config.yaml
num_hidden_layers: 8
hidden_size: 512
num_attention_heads: 12
num_key_value_heads: 12
head_dim: 64
intermediate_size: 1344
vocab_size: 38164
hidden_act: "geglu"
norm: "rmsnorm"
norm_place: "pre"
norm_eps: 1e-05
positions: "rope"
rope_theta: 10000.0
rope_fraction: 1.0
qk_norm: true
attn_scale: 0.138
bias: "none"
tie_word_embeddings: true
parallel_block: false
init: "uniform"
init_std_qkv: 0.0161
init_std_o: 0.0
init_std_up: 0.0161
init_std_down: 0.0
optimizer: "adamw"
learning_rate: 0.00135
lr_mult_qkv: 0.7
beta1: 0.95
beta2: 0.99
lr_head: 0.00683
max_grad_norm: 1.0
warmup_steps: 251
schedule: "wsd"
decay_fraction: 1.0
decay_shape: "linear"
final_lr_fraction: 0.0
batch_tokens: 65536
max_seq_len: 512
doc_mask: false
train_tokens: 537700000
max_steps: 8205
dataset: "wikipedia_en"
MLP neurons of a small language model. Each row is named by its layer, matrix (gate and up: input weights) and neuron, and shows model dimensions 64-127. Each number is 200 + 40 x the weight over its row's rms, rounded and kept within 0 to 999. A neuron's up and down rows have the sign that makes its largest values positive.
A block is one neuron, or neurons of one layer that tend to fire together. After each block is what it responds to, as a language model described it from the Wikipedia text at the highest values.

L3.gate550,218,228,174,183,103,269,231,150,266,218,253,172,213,238,227,168,206,221,210,133,110,214,168,165,170,248,230,218,118,194,231,298,178,227,209,198,228,222,211,305,216,292,129,228,245,220,234,254,148,119,151,181,206,222,255,215,231,261,180,118,239,180,230,213
L3.up550,252,190,148,175,238,145,163,248,267,245,194,206,215,166,246,174,188,171,116,250,185,212,179,258,160,223,229,207,185,217,236,249,189,133,188,281,239,193,199,140,249,207,132,245,199,136,210,235,242,172,272,116,237,228,193,199,239,208,318,204,134,254,190,210
Description: Wikipedia section-heading ends

L2.gate94,204,210,221,139,218,227,206,169,243,217,226,160,219,155,160,118,292,209,203,195,208,188,215,197,163,230,113,229,292,291,290,168,228,199,233,111,209,174,239,168,232,135,194,186,245,200,226,232,135,280,180,220,196,193,211,124,213,206,169,237,153,252,269,207
L2.up94,155,168,149,162,149,176,143,252,210,182,294,193,243,219,186,204,207,196,231,164,201,165,193,207,167,185,204,205,222,88,237,196,179,254,132,135,198,179,141,218,228,129,247,203,242,246,235,232,207,221,181,158,116,142,188,190,184,220,240,155,186,215,267,136
L2.gate755,155,190,201,212,161,152,209,240,151,215,240,198,247,226,277,148,161,167,132,269,214,220,206,121,134,256,118,204,242,166,266,237,225,175,227,110,211,176,274,197,272,223,195,225,217,167,260,229,215,192,218,164,194,216,155,202,195,254,252,202,158,185,241,157
L2.up755,137,118,251,183,204,140,218,239,223,203,171,163,165,208,208,151,177,227,176,162,182,166,209,128,167,221,224,205,195,250,169,140,119,251,193,232,307,187,196,193,177,157,216,185,240,174,215,196,184,187,294,218,186,162,200,197,194,153,196,271,98,216,211,155
L2.gate964,243,199,179,131,206,201,183,206,241,228,144,184,153,178,244,179,257,151,216,136,202,230,177,202,191,238,172,258,199,186,204,191,221,184,175,111,146,157,217,200,258,196,196,184,223,229,181,125,154,124,280,159,197,202,186,239,218,234,250,204,156,240,281,173
L2.up964,274,162,264,108,94,199,167,235,253,215,263,191,172,123,169,137,236,200,158,200,194,174,222,215,167,205,143,311,279,183,231,180,174,210,168,123,236,117,185,226,247,222,249,209,219,241,280,175,178,267,219,247,212,145,179,232,184,221,235,195,166,200,208,177
L2.gate1293,194,145,248,184,200,187,172,229,205,181,189,237,218,185,213,186,172,141,210,105,179,213,201,182,161,210,174,262,244,171,203,214,236,173,247,176,156,179,253,179,221,164,223,132,210,137,207,158,200,192,207,206,158,189,252,164,222,212,212,122,197,211,177,208
L2.up1293,203,152,280,127,182,190,207,193,257,201,246,155,248,199,242,193,128,122,281,169,196,177,197,197,193,235,180,228,243,173,241,199,196,198,196,203,210,224,200,235,162,216,260,189,179,150,188,186,210,206,245,164,167,169,246,168,150,256,162,165,190,217,183,157
Description: Place-name endings

L5.gate62,225,156,171,193,249,211,235,158,223,194,190,141,157,192,169,183,174,187,299,61,189,253,222,184,181,257,182,206,228,201,287,223,193,222,159,187,190,144,150,172,177,186,122,195,154,209,246,202,213,204,244,246,182,217,214,175,217,235,158,236,216,118,182,159
L5.up62,226,139,235,209,253,212,166,192,206,210,213,202,126,171,180,190,138,264,221,130,209,241,247,166,149,189,137,202,186,176,194,205,233,255,199,208,98,181,118,157,148,202,178,145,142,149,200,223,236,225,190,246,192,162,174,195,269,233,165,215,222,165,190,110
L5.gate147,144,241,181,201,185,213,179,176,143,187,216,154,174,209,254,186,240,176,145,149,202,187,144,142,217,269,126,167,168,194,252,223,228,191,150,156,208,216,153,214,262,151,123,125,269,243,255,285,215,115,202,174,193,147,213,160,201,143,187,186,192,205,221,183
L5.up147,247,163,208,210,285,169,269,142,188,218,251,187,184,233,154,201,239,161,189,238,229,185,205,158,181,200,256,192,213,178,160,152,195,207,212,248,185,177,234,199,140,176,224,231,206,205,188,199,235,154,214,226,193,119,123,257,221,224,158,178,284,222,172,154
L5.gate185,207,122,337,138,196,182,226,226,200,192,250,243,201,217,221,207,246,211,167,214,203,228,243,166,192,200,254,205,236,175,202,190,212,215,269,239,226,210,213,217,215,270,216,205,172,156,248,150,212,295,90,98,186,165,198,213,183,179,163,188,216,225,201,150
L5.up185,215,171,267,205,170,280,156,263,170,188,131,160,210,182,219,160,176,132,185,244,198,192,295,116,226,207,184,233,204,221,211,211,211,247,225,213,178,146,166,242,202,282,221,233,148,201,157,150,177,280,216,258,216,224,243,184,246,211,202,234,181,219,268,281
L5.gate187,159,167,154,184,182,154,223,183,162,99,198,240,249,301,257,193,206,231,247,188,147,232,199,200,171,296,145,226,214,222,214,247,201,208,230,205,226,193,171,206,200,176,196,212,222,202,213,228,215,176,209,165,213,266,189,217,155,161,202,185,211,263,259,171
L5.up187,133,255,213,165,201,190,255,152,230,159,118,157,231,222,207,191,203,165,210,169,190,267,244,295,180,207,217,272,243,210,175,220,194,181,279,162,217,192,271,278,170,194,153,225,170,208,225,143,224,210,201,209,239,204,189,196,161,198,308,327,199,151,208,220
L5.gate258,113,168,135,209,202,239,188,214,136,171,177,111,212,221,179,175,283,248,197,240,241,277,176,198,230,246,215,203,200,133,245,220,243,221,209,236,236,196,181,101,253,158,245,245,191,212,220,192,207,188,146,226,204,228,213,260,196,174,234,211,215,235,198,181
L5.up258,141,215,174,179,162,244,205,214,145,216,202,204,240,220,208,200,252,243,267,187,195,201,197,154,209,169,270,186,88,209,173,191,188,131,197,230,131,270,238,273,186,247,182,247,208,103,234,188,154,161,209,199,189,197,51,207,217,132,186,223,155,168,99,171
L5.gate306,169,249,172,253,223,173,227,157,129,201,175,237,211,189,184,157,224,160,187,178,185,225,214,257,162,271,187,171,194,255,190,181,239,201,168,204,202,125,150,202,206,168,237,270,161,205,246,241,209,188,211,126,181,234,278,259,191,151,276,198,169,169,227,177
L5.up306,220,162,164,243,228,138,279,189,183,289,252,208,157,212,213,239,216,220,226,267,216,222,186,210,140,185,193,173,213,230,154,262,221,171,225,167,116,224,224,191,179,280,204,234,169,226,116,176,174,166,115,207,179,270,303,243,233,197,218,197,208,215,173,251
L5.gate539,198,157,175,165,152,260,145,182,226,178,166,220,195,162,144,131,208,274,164,218,158,314,216,183,164,231,199,130,260,247,212,199,224,205,199,184,203,214,195,152,176,155,266,173,216,154,189,273,165,178,213,185,200,173,211,205,208,143,230,220,126,246,158,228
L5.up539,183,196,235,232,154,237,110,200,166,237,171,223,195,280,231,265,174,199,201,197,185,245,196,119,222,209,168,221,173,240,173,196,252,185,163,247,128,182,200,235,207,256,212,146,142,155,210,210,199,188,203,223,199,180,161,212,211,172,187,205,178,182,235,158
L5.gate584,244,193,211,230,254,206,168,202,189,302,211,225,193,194,279,167,213,147,115,318,208,217,226,228,205,245,129,167,152,236,250,260,233,202,126,180,147,136,183,194,129,245,204,188,239,168,261,145,207,214,220,192,173,213,165,149,217,236,246,122,188,244,208,195
L5.up584,171,213,229,221,164,261,248,104,243,241,104,211,179,228,163,137,271,172,207,190,205,200,222,175,101,186,187,207,188,267,193,143,196,245,225,167,228,187,176,165,224,140,193,167,156,273,233,119,179,145,273,262,233,121,193,267,182,203,199,251,204,169,209,211
L5.gate721,174,219,199,178,255,219,219,159,197,149,184,292,260,172,160,130,277,228,179,191,202,221,242,93,324,254,273,140,199,186,239,188,171,141,253,235,244,211,199,141,223,113,177,204,222,231,259,210,173,272,108,185,189,162,240,242,222,203,255,216,129,161,233,147
L5.up721,209,68,247,241,167,188,156,197,203,184,219,211,243,209,181,185,217,155,163,238,230,199,188,212,250,170,147,177,190,217,233,174,140,159,172,194,251,202,225,206,201,121,223,269,247,248,219,205,221,264,203,171,232,132,159,256,233,161,186,207,253,142,101,136
L5.gate761,204,195,138,155,229,187,153,135,186,205,127,123,143,188,306,170,239,137,211,139,192,262,217,247,221,236,152,180,257,152,286,208,144,196,188,204,220,195,263,176,157,241,196,170,202,277,157,222,182,230,196,98,162,177,189,213,197,183,201,201,213,200,161,185
L5.up761,104,238,157,188,205,190,229,169,203,269,205,166,272,196,217,216,241,240,244,241,204,191,200,197,164,189,210,235,246,156,238,216,221,189,276,270,239,201,204,251,177,209,163,270,241,197,233,212,182,221,200,171,221,219,209,198,196,158,275,295,180,180,210,226
L5.gate951,147,162,227,194,184,159,224,160,256,290,224,161,203,163,214,144,194,171,163,104,207,165,197,248,221,258,146,234,286,238,248,134,178,311,246,173,213,201,203,190,246,223,186,199,252,284,175,141,174,149,203,232,206,163,240,252,145,178,188,189,146,183,201,208
L5.up951,196,210,272,153,118,165,217,160,259,187,191,162,205,239,133,110,180,143,261,208,206,195,200,152,166,239,127,227,218,253,238,170,240,273,238,188,265,205,172,258,231,206,212,162,166,257,189,249,117,223,198,267,118,151,193,232,201,240,211,176,167,214,252,206
L5.gate1039,135,217,188,188,213,257,191,169,166,179,155,216,190,100,265,149,165,152,212,154,190,203,246,234,252,227,259,286,203,165,213,156,163,207,194,217,226,142,292,196,230,251,148,180,160,213,162,175,254,208,200,173,216,148,203,244,166,191,217,252,194,221,257,201
L5.up1039,231,212,238,203,155,221,217,178,137,203,252,229,267,238,129,215,277,225,287,135,180,115,209,161,260,238,246,235,148,204,157,220,188,199,201,219,214,219,161,179,180,196,216,213,150,219,265,219,217,167,150,211,146,156,154,191,173,265,190,276,98,171,190,104
L5.gate1082,179,201,206,187,165,176,296,198,211,239,162,163,216,264,208,106,179,184,239,122,206,204,228,211,120,210,138,189,208,245,275,176,231,276,230,180,238,197,208,217,156,212,220,251,208,236,205,229,148,251,205,116,198,179,234,292,329,190,239,181,172,178,204,175
L5.up1082,179,191,166,195,149,157,230,139,247,214,107,170,166,195,212,200,179,182,175,178,161,115,217,184,171,226,163,261,262,264,241,165,179,216,204,230,209,195,228,238,174,219,191,177,208,152,180,140,209,172,144,160,146,213,227,249,223,171,121,220,150,248,198,159
L5.gate1176,203,239,197,187,171,292,249,176,197,240,220,173,158,193,224,128,191,180,222,201,215,223,227,229,146,240,198,216,283,195,284,185,184,242,157,204,237,178,178,217,231,151,186,181,218,188,202,240,218,277,184,234,179,177,239,159,197,228,138,255,245,188,218,198
L5.up1176,244,261,239,233,264,211,215,113,259,211,219,175,133,209,227,172,225,268,233,207,173,255,229,240,196,217,270,144,244,168,255,222,184,135,185,236,230,184,169,253,186,200,257,242,228,208,258,222,168,195,224,189,179,267,221,250,241,204,171,270,176,267,224,194
L5.gate1310,78,179,248,119,226,174,266,119,192,197,274,153,213,266,180,185,218,222,228,253,180,193,211,166,145,197,228,160,225,143,228,241,153,142,191,187,182,227,171,132,238,228,171,191,207,225,173,195,156,252,182,178,203,214,178,226,211,273,198,206,94,240,179,222
L5.up1310,234,255,211,253,181,214,239,182,191,185,285,232,145,148,182,194,260,176,184,200,206,156,185,207,292,207,218,208,141,200,278,144,203,154,166,228,190,222,257,221,193,168,210,176,296,241,171,154,229,189,167,173,150,190,287,221,238,139,234,163,146,255,210,190
L5.gate1325,159,126,171,172,144,198,162,189,201,223,155,156,171,259,196,156,225,216,169,127,211,216,191,235,196,255,185,248,253,211,217,157,144,196,169,115,200,152,255,238,222,247,195,212,257,268,192,226,228,263,239,177,198,207,223,216,154,197,189,193,106,325,209,112
L5.up1325,232,142,253,237,235,232,209,177,245,203,179,178,125,206,309,219,150,170,190,185,214,150,271,255,213,220,172,240,287,225,256,248,172,237,236,214,207,225,225,147,227,234,186,265,195,235,225,160,215,276,169,275,230,215,187,198,196,226,230,208,163,168,209,140
Description: State names in location lines

L5.gate20,170,209,195,203,191,223,242,239,138,139,142,285,248,141,211,119,210,215,180,238,172,253,205,244,203,273,188,108,120,233,245,210,167,244,212,165,219,226,151,259,215,152,139,225,231,192,215,231,189,176,228,169,149,200,246,201,149,150,228,169,185,225,204,198
L5.up20,256,226,195,215,184,190,215,158,155,168,229,150,165,192,254,149,185,242,222,219,225,227,193,197,235,207,228,273,193,138,185,128,164,257,283,249,168,207,223,211,194,243,152,228,196,201,133,114,218,259,173,135,210,254,171,206,202,224,237,266,203,199,182,152
L5.gate84,224,272,222,186,235,228,165,106,182,216,224,155,171,184,149,214,281,170,185,152,182,140,242,162,232,266,265,139,243,282,201,206,184,163,190,209,185,229,197,175,204,222,258,236,226,162,170,220,206,172,214,248,193,238,156,190,199,146,242,204,128,270,260,157
L5.up84,237,270,224,146,204,180,248,129,183,157,268,205,198,176,189,194,239,206,199,148,196,123,167,141,281,240,252,124,241,252,235,229,182,194,180,190,221,236,259,185,237,201,243,257,285,164,160,339,167,126,222,195,170,212,189,133,148,127,159,185,179,266,230,166
L5.gate271,126,197,274,190,252,116,219,186,167,247,258,200,217,279,156,176,282,251,172,156,178,209,177,272,193,272,231,111,219,235,203,141,264,171,178,246,205,197,218,143,181,206,172,145,243,275,221,243,188,217,261,162,157,211,290,248,215,270,157,224,228,205,217,102
L5.up271,153,158,232,176,244,184,163,243,186,141,241,193,240,304,152,125,193,229,211,210,160,142,238,217,248,238,193,165,260,251,209,218,238,255,209,180,182,125,161,157,217,205,139,237,189,258,186,270,152,214,202,193,202,172,235,253,200,257,235,226,210,163,228,130
L5.gate440,222,182,197,172,143,138,197,193,123,225,181,217,183,288,272,197,136,208,236,189,197,223,156,272,232,240,215,172,195,149,163,167,170,278,226,228,199,263,191,254,192,159,212,162,189,216,209,241,212,215,222,159,203,231,229,233,218,240,173,121,214,231,115,214
L5.up440,155,228,157,151,169,129,220,204,198,204,173,192,220,227,177,235,233,211,178,241,246,177,153,206,197,156,224,121,267,195,224,129,186,230,264,179,313,253,235,179,196,204,163,129,165,182,73,183,249,195,195,201,208,255,297,210,204,251,228,267,224,171,241,204
L5.gate494,177,224,219,161,161,245,196,220,214,144,228,212,271,129,169,180,203,251,208,156,175,148,164,207,200,233,179,190,188,200,194,217,200,134,252,182,232,256,199,237,190,160,242,181,195,181,225,294,229,165,205,214,157,196,193,192,180,209,170,240,174,129,158,215
L5.up494,204,201,184,195,222,314,166,187,134,175,158,247,141,250,286,197,145,213,118,160,262,187,207,183,194,158,182,154,182,165,199,239,205,99,217,206,189,197,232,286,239,270,191,235,230,117,186,175,244,256,284,252,197,220,222,131,196,177,240,177,230,167,193,191
L5.gate604,202,226,111,172,216,164,166,192,234,103,180,205,160,168,194,83,284,153,209,190,178,186,219,147,223,206,180,148,253,157,211,235,145,221,191,178,247,182,227,210,168,223,175,164,135,177,196,187,227,235,221,186,283,166,229,131,202,190,272,163,155,177,200,257
L5.up604,95,194,212,204,213,167,263,188,268,192,194,178,258,245,216,361,228,238,206,161,218,181,150,228,171,171,196,167,106,200,251,231,241,226,233,185,211,178,122,210,197,142,238,211,188,160,172,198,188,197,172,289,188,294,258,224,213,231,220,175,173,165,145,249
L5.gate613,159,190,111,180,151,181,206,218,141,199,210,241,243,242,244,106,208,173,185,170,133,178,162,215,202,274,184,160,167,282,177,262,163,126,282,213,231,241,191,220,251,232,154,276,223,297,259,209,164,196,233,228,233,308,223,184,203,200,245,182,192,167,220,236
L5.up613,136,258,165,197,175,185,181,186,154,91,251,244,192,215,218,236,180,185,183,266,180,183,204,150,171,204,200,163,140,175,170,211,150,173,280,165,163,240,234,252,117,199,134,212,136,236,192,201,195,160,185,253,212,247,220,147,233,185,152,149,251,238,250,218
L5.gate618,220,226,214,96,205,163,201,158,109,187,145,234,236,307,167,202,226,222,162,181,156,238,218,263,230,241,280,149,218,288,183,144,163,297,182,177,202,148,246,190,229,160,180,188,217,215,173,271,182,177,215,165,190,194,167,174,236,212,134,223,212,218,206,239
L5.up618,245,213,187,245,243,167,219,221,239,158,224,151,142,141,236,232,146,208,165,147,204,160,209,261,204,191,175,206,228,216,186,151,243,196,229,154,143,250,199,195,185,232,233,151,231,166,238,147,198,210,212,112,170,188,168,180,170,157,252,184,234,224,215,199
L5.gate644,217,193,206,200,135,254,153,205,177,283,177,205,176,227,239,200,173,253,256,162,191,231,264,196,234,187,71,206,259,163,238,248,163,210,160,261,193,342,182,219,189,185,140,220,236,187,227,242,214,191,256,172,222,143,255,154,163,148,138,215,246,198,161,226
L5.up644,167,211,218,197,218,188,149,194,267,185,287,189,226,227,225,254,150,201,221,216,208,225,185,139,210,180,231,209,116,249,227,123,158,197,189,205,282,212,130,123,159,288,203,226,215,160,153,186,195,206,264,173,189,253,142,201,180,238,185,251,205,171,242,218
L5.gate748,79,257,236,253,215,89,181,162,193,222,208,197,189,275,185,224,189,305,245,268,183,142,226,205,229,240,244,228,138,181,188,182,123,185,195,197,169,180,139,190,202,191,215,214,228,209,208,116,232,193,219,249,176,171,198,170,224,112,158,208,195,201,185,282
L5.up748,200,220,139,233,151,214,181,162,225,169,188,199,193,272,248,185,200,243,321,227,194,210,200,138,238,196,162,211,199,248,230,212,217,196,141,269,195,179,216,224,225,197,275,267,198,254,226,222,226,219,151,158,201,192,230,122,261,218,193,215,231,254,188,249
L5.gate811,161,191,184,178,171,150,244,213,81,181,232,121,235,277,210,145,231,187,213,125,161,67,240,240,134,236,228,166,229,162,194,187,214,168,250,176,253,237,204,195,230,163,235,172,240,181,166,265,208,159,160,174,164,219,264,114,172,204,202,267,214,232,213,214
L5.up811,179,217,190,211,145,157,247,175,244,150,184,214,236,219,246,273,218,251,301,226,261,188,135,231,234,162,234,234,189,129,195,193,179,165,110,152,288,145,222,239,165,165,206,182,222,211,206,177,205,196,258,211,189,202,227,168,171,231,169,256,204,195,279,118
L5.gate816,175,222,189,172,233,149,191,166,183,162,168,204,210,201,197,155,191,161,205,126,166,128,204,263,211,253,197,216,237,224,235,224,178,241,224,139,286,122,248,210,256,191,229,172,242,282,248,261,131,206,226,211,210,170,205,156,192,199,188,256,333,129,166,188
L5.up816,218,204,140,240,218,197,199,129,230,217,185,249,218,173,189,163,233,183,203,271,231,201,146,232,158,174,212,235,257,146,135,246,178,197,183,204,205,154,195,248,151,141,164,263,142,210,192,250,171,198,251,215,277,140,179,207,244,169,235,208,258,194,299,205
L5.gate1018,179,160,251,197,163,228,225,190,172,176,138,202,181,217,192,137,227,293,174,172,160,175,195,273,114,224,210,173,196,239,134,186,211,251,196,180,263,273,182,161,201,127,147,132,226,219,224,146,279,191,195,193,168,217,181,217,165,164,183,178,186,201,209,154
L5.up1018,223,240,258,200,189,162,258,194,250,113,226,238,225,219,138,201,191,242,207,242,216,201,190,225,133,198,241,206,177,173,212,201,219,229,205,173,213,217,193,179,180,145,268,173,205,158,200,227,208,269,149,292,210,231,190,176,169,162,215,200,150,154,219,206
L5.gate1229,258,197,133,227,190,250,204,211,172,95,144,217,171,157,240,189,187,177,182,188,170,192,187,224,204,238,196,83,210,198,244,168,167,224,219,213,261,198,225,230,257,194,221,227,216,270,200,184,171,141,206,190,225,238,174,200,200,202,189,214,236,168,227,180
L5.up1229,218,197,168,228,201,150,256,233,256,205,196,235,228,222,173,228,222,179,188,208,246,121,236,169,184,153,228,297,184,144,258,216,197,210,218,276,188,108,123,169,157,188,250,222,214,143,237,149,157,197,200,218,256,171,224,211,190,186,244,192,182,202,172,153
L5.gate1254,169,222,132,187,209,159,268,220,133,200,226,230,157,133,161,151,199,135,251,142,178,240,173,140,267,246,240,171,205,135,278,177,187,132,213,158,222,236,195,218,183,228,132,173,214,246,155,252,182,173,307,203,210,131,180,166,211,140,232,198,213,129,256,208
L5.up1254,136,246,193,207,254,178,147,236,163,198,133,228,243,215,168,153,139,188,284,176,190,192,179,259,234,186,219,163,222,233,269,129,182,263,189,214,155,182,171,157,280,254,221,199,235,184,197,256,134,177,239,202,190,184,240,244,100,198,199,223,199,151,206,170
L5.gate1296,214,201,234,244,275,195,189,173,190,185,223,205,181,211,224,193,181,184,244,224,200,183,160,220,290,270,206,179,225,175,259,216,192,191,241,170,125,212,238,181,228,119,214,264,220,137,225,277,170,211,169,201,119,200,206,206,194,141,196,195,228,208,192,222
L5.up1296,152,170,220,220,157,191,211,165,169,209,146,208,214,245,165,170,170,220,251,280,190,219,179,159,239,204,186,176,151,145,173,218,177,216,222,219,116,223,208,198,208,166,205,220,179,169,193,202,173,131,156,219,130,163,173,175,210,274,75,208,190,210,207,192
Description: Structural boundary tokens

L2.gate859,235,157,154,132,203,180,208,218,244,259,242,179,237,162,219,137,214,184,121,176,156,215,139,190,256,267,176,162,119,213,240,137,215,192,223,129,199,216,227,181,156,152,131,218,205,163,213,220,218,203,208,245,191,232,233,169,185,171,206,206,216,167,186,177
L2.up859,175,271,201,140,173,168,275,161,140,187,138,228,163,231,86,204,246,206,259,179,131,197,173,219,209,258,170,190,127,234,186,153,199,197,199,189,233,171,260,249,178,205,183,163,239,155,247,142,177,204,193,226,213,203,235,178,268,131,206,232,181,254,199,269
L2.gate889,237,213,164,160,220,168,249,155,177,148,178,161,236,283,219,196,114,154,212,176,144,230,184,208,186,248,197,195,208,193,284,167,216,224,261,215,72,211,241,185,256,271,323,241,245,186,158,173,159,234,255,200,205,282,163,165,258,208,219,192,139,149,169,231
L2.up889,216,208,161,192,250,207,240,280,191,196,202,257,239,257,197,105,142,205,109,208,201,205,218,163,129,192,200,192,210,210,181,184,202,170,192,216,90,191,185,196,237,180,196,215,132,148,132,151,172,158,173,266,202,207,197,144,252,169,220,241,178,165,217,186
L2.gate981,182,160,211,181,255,174,216,223,208,138,200,162,230,218,206,102,234,158,109,138,151,173,224,214,181,244,230,174,263,213,268,167,183,244,234,174,231,268,189,182,162,198,214,205,190,201,285,172,140,240,261,194,166,195,201,214,199,190,262,216,167,200,256,213
L2.up981,124,273,166,255,194,96,214,288,143,183,175,232,82,183,137,166,197,159,168,252,185,259,154,176,170,173,201,190,165,265,153,170,178,164,178,255,196,235,157,175,189,230,174,257,201,177,191,111,184,163,191,184,227,173,205,174,184,195,225,208,187,213,237,200
L2.gate1237,141,177,170,198,154,180,238,170,192,150,161,179,236,232,251,189,171,135,228,203,163,138,226,218,165,246,145,188,213,187,246,198,137,145,209,190,240,157,178,156,182,258,184,184,242,232,216,274,273,220,211,230,226,192,230,185,256,160,185,126,225,226,204,255
L2.up1237,189,206,207,184,169,252,250,141,144,172,259,234,189,216,167,176,223,291,186,235,161,198,176,201,198,194,137,258,202,170,272,255,249,212,215,163,255,226,179,181,188,136,177,163,224,150,206,159,217,283,224,193,162,178,251,163,216,218,243,174,227,198,219,271
Description: Section heading closers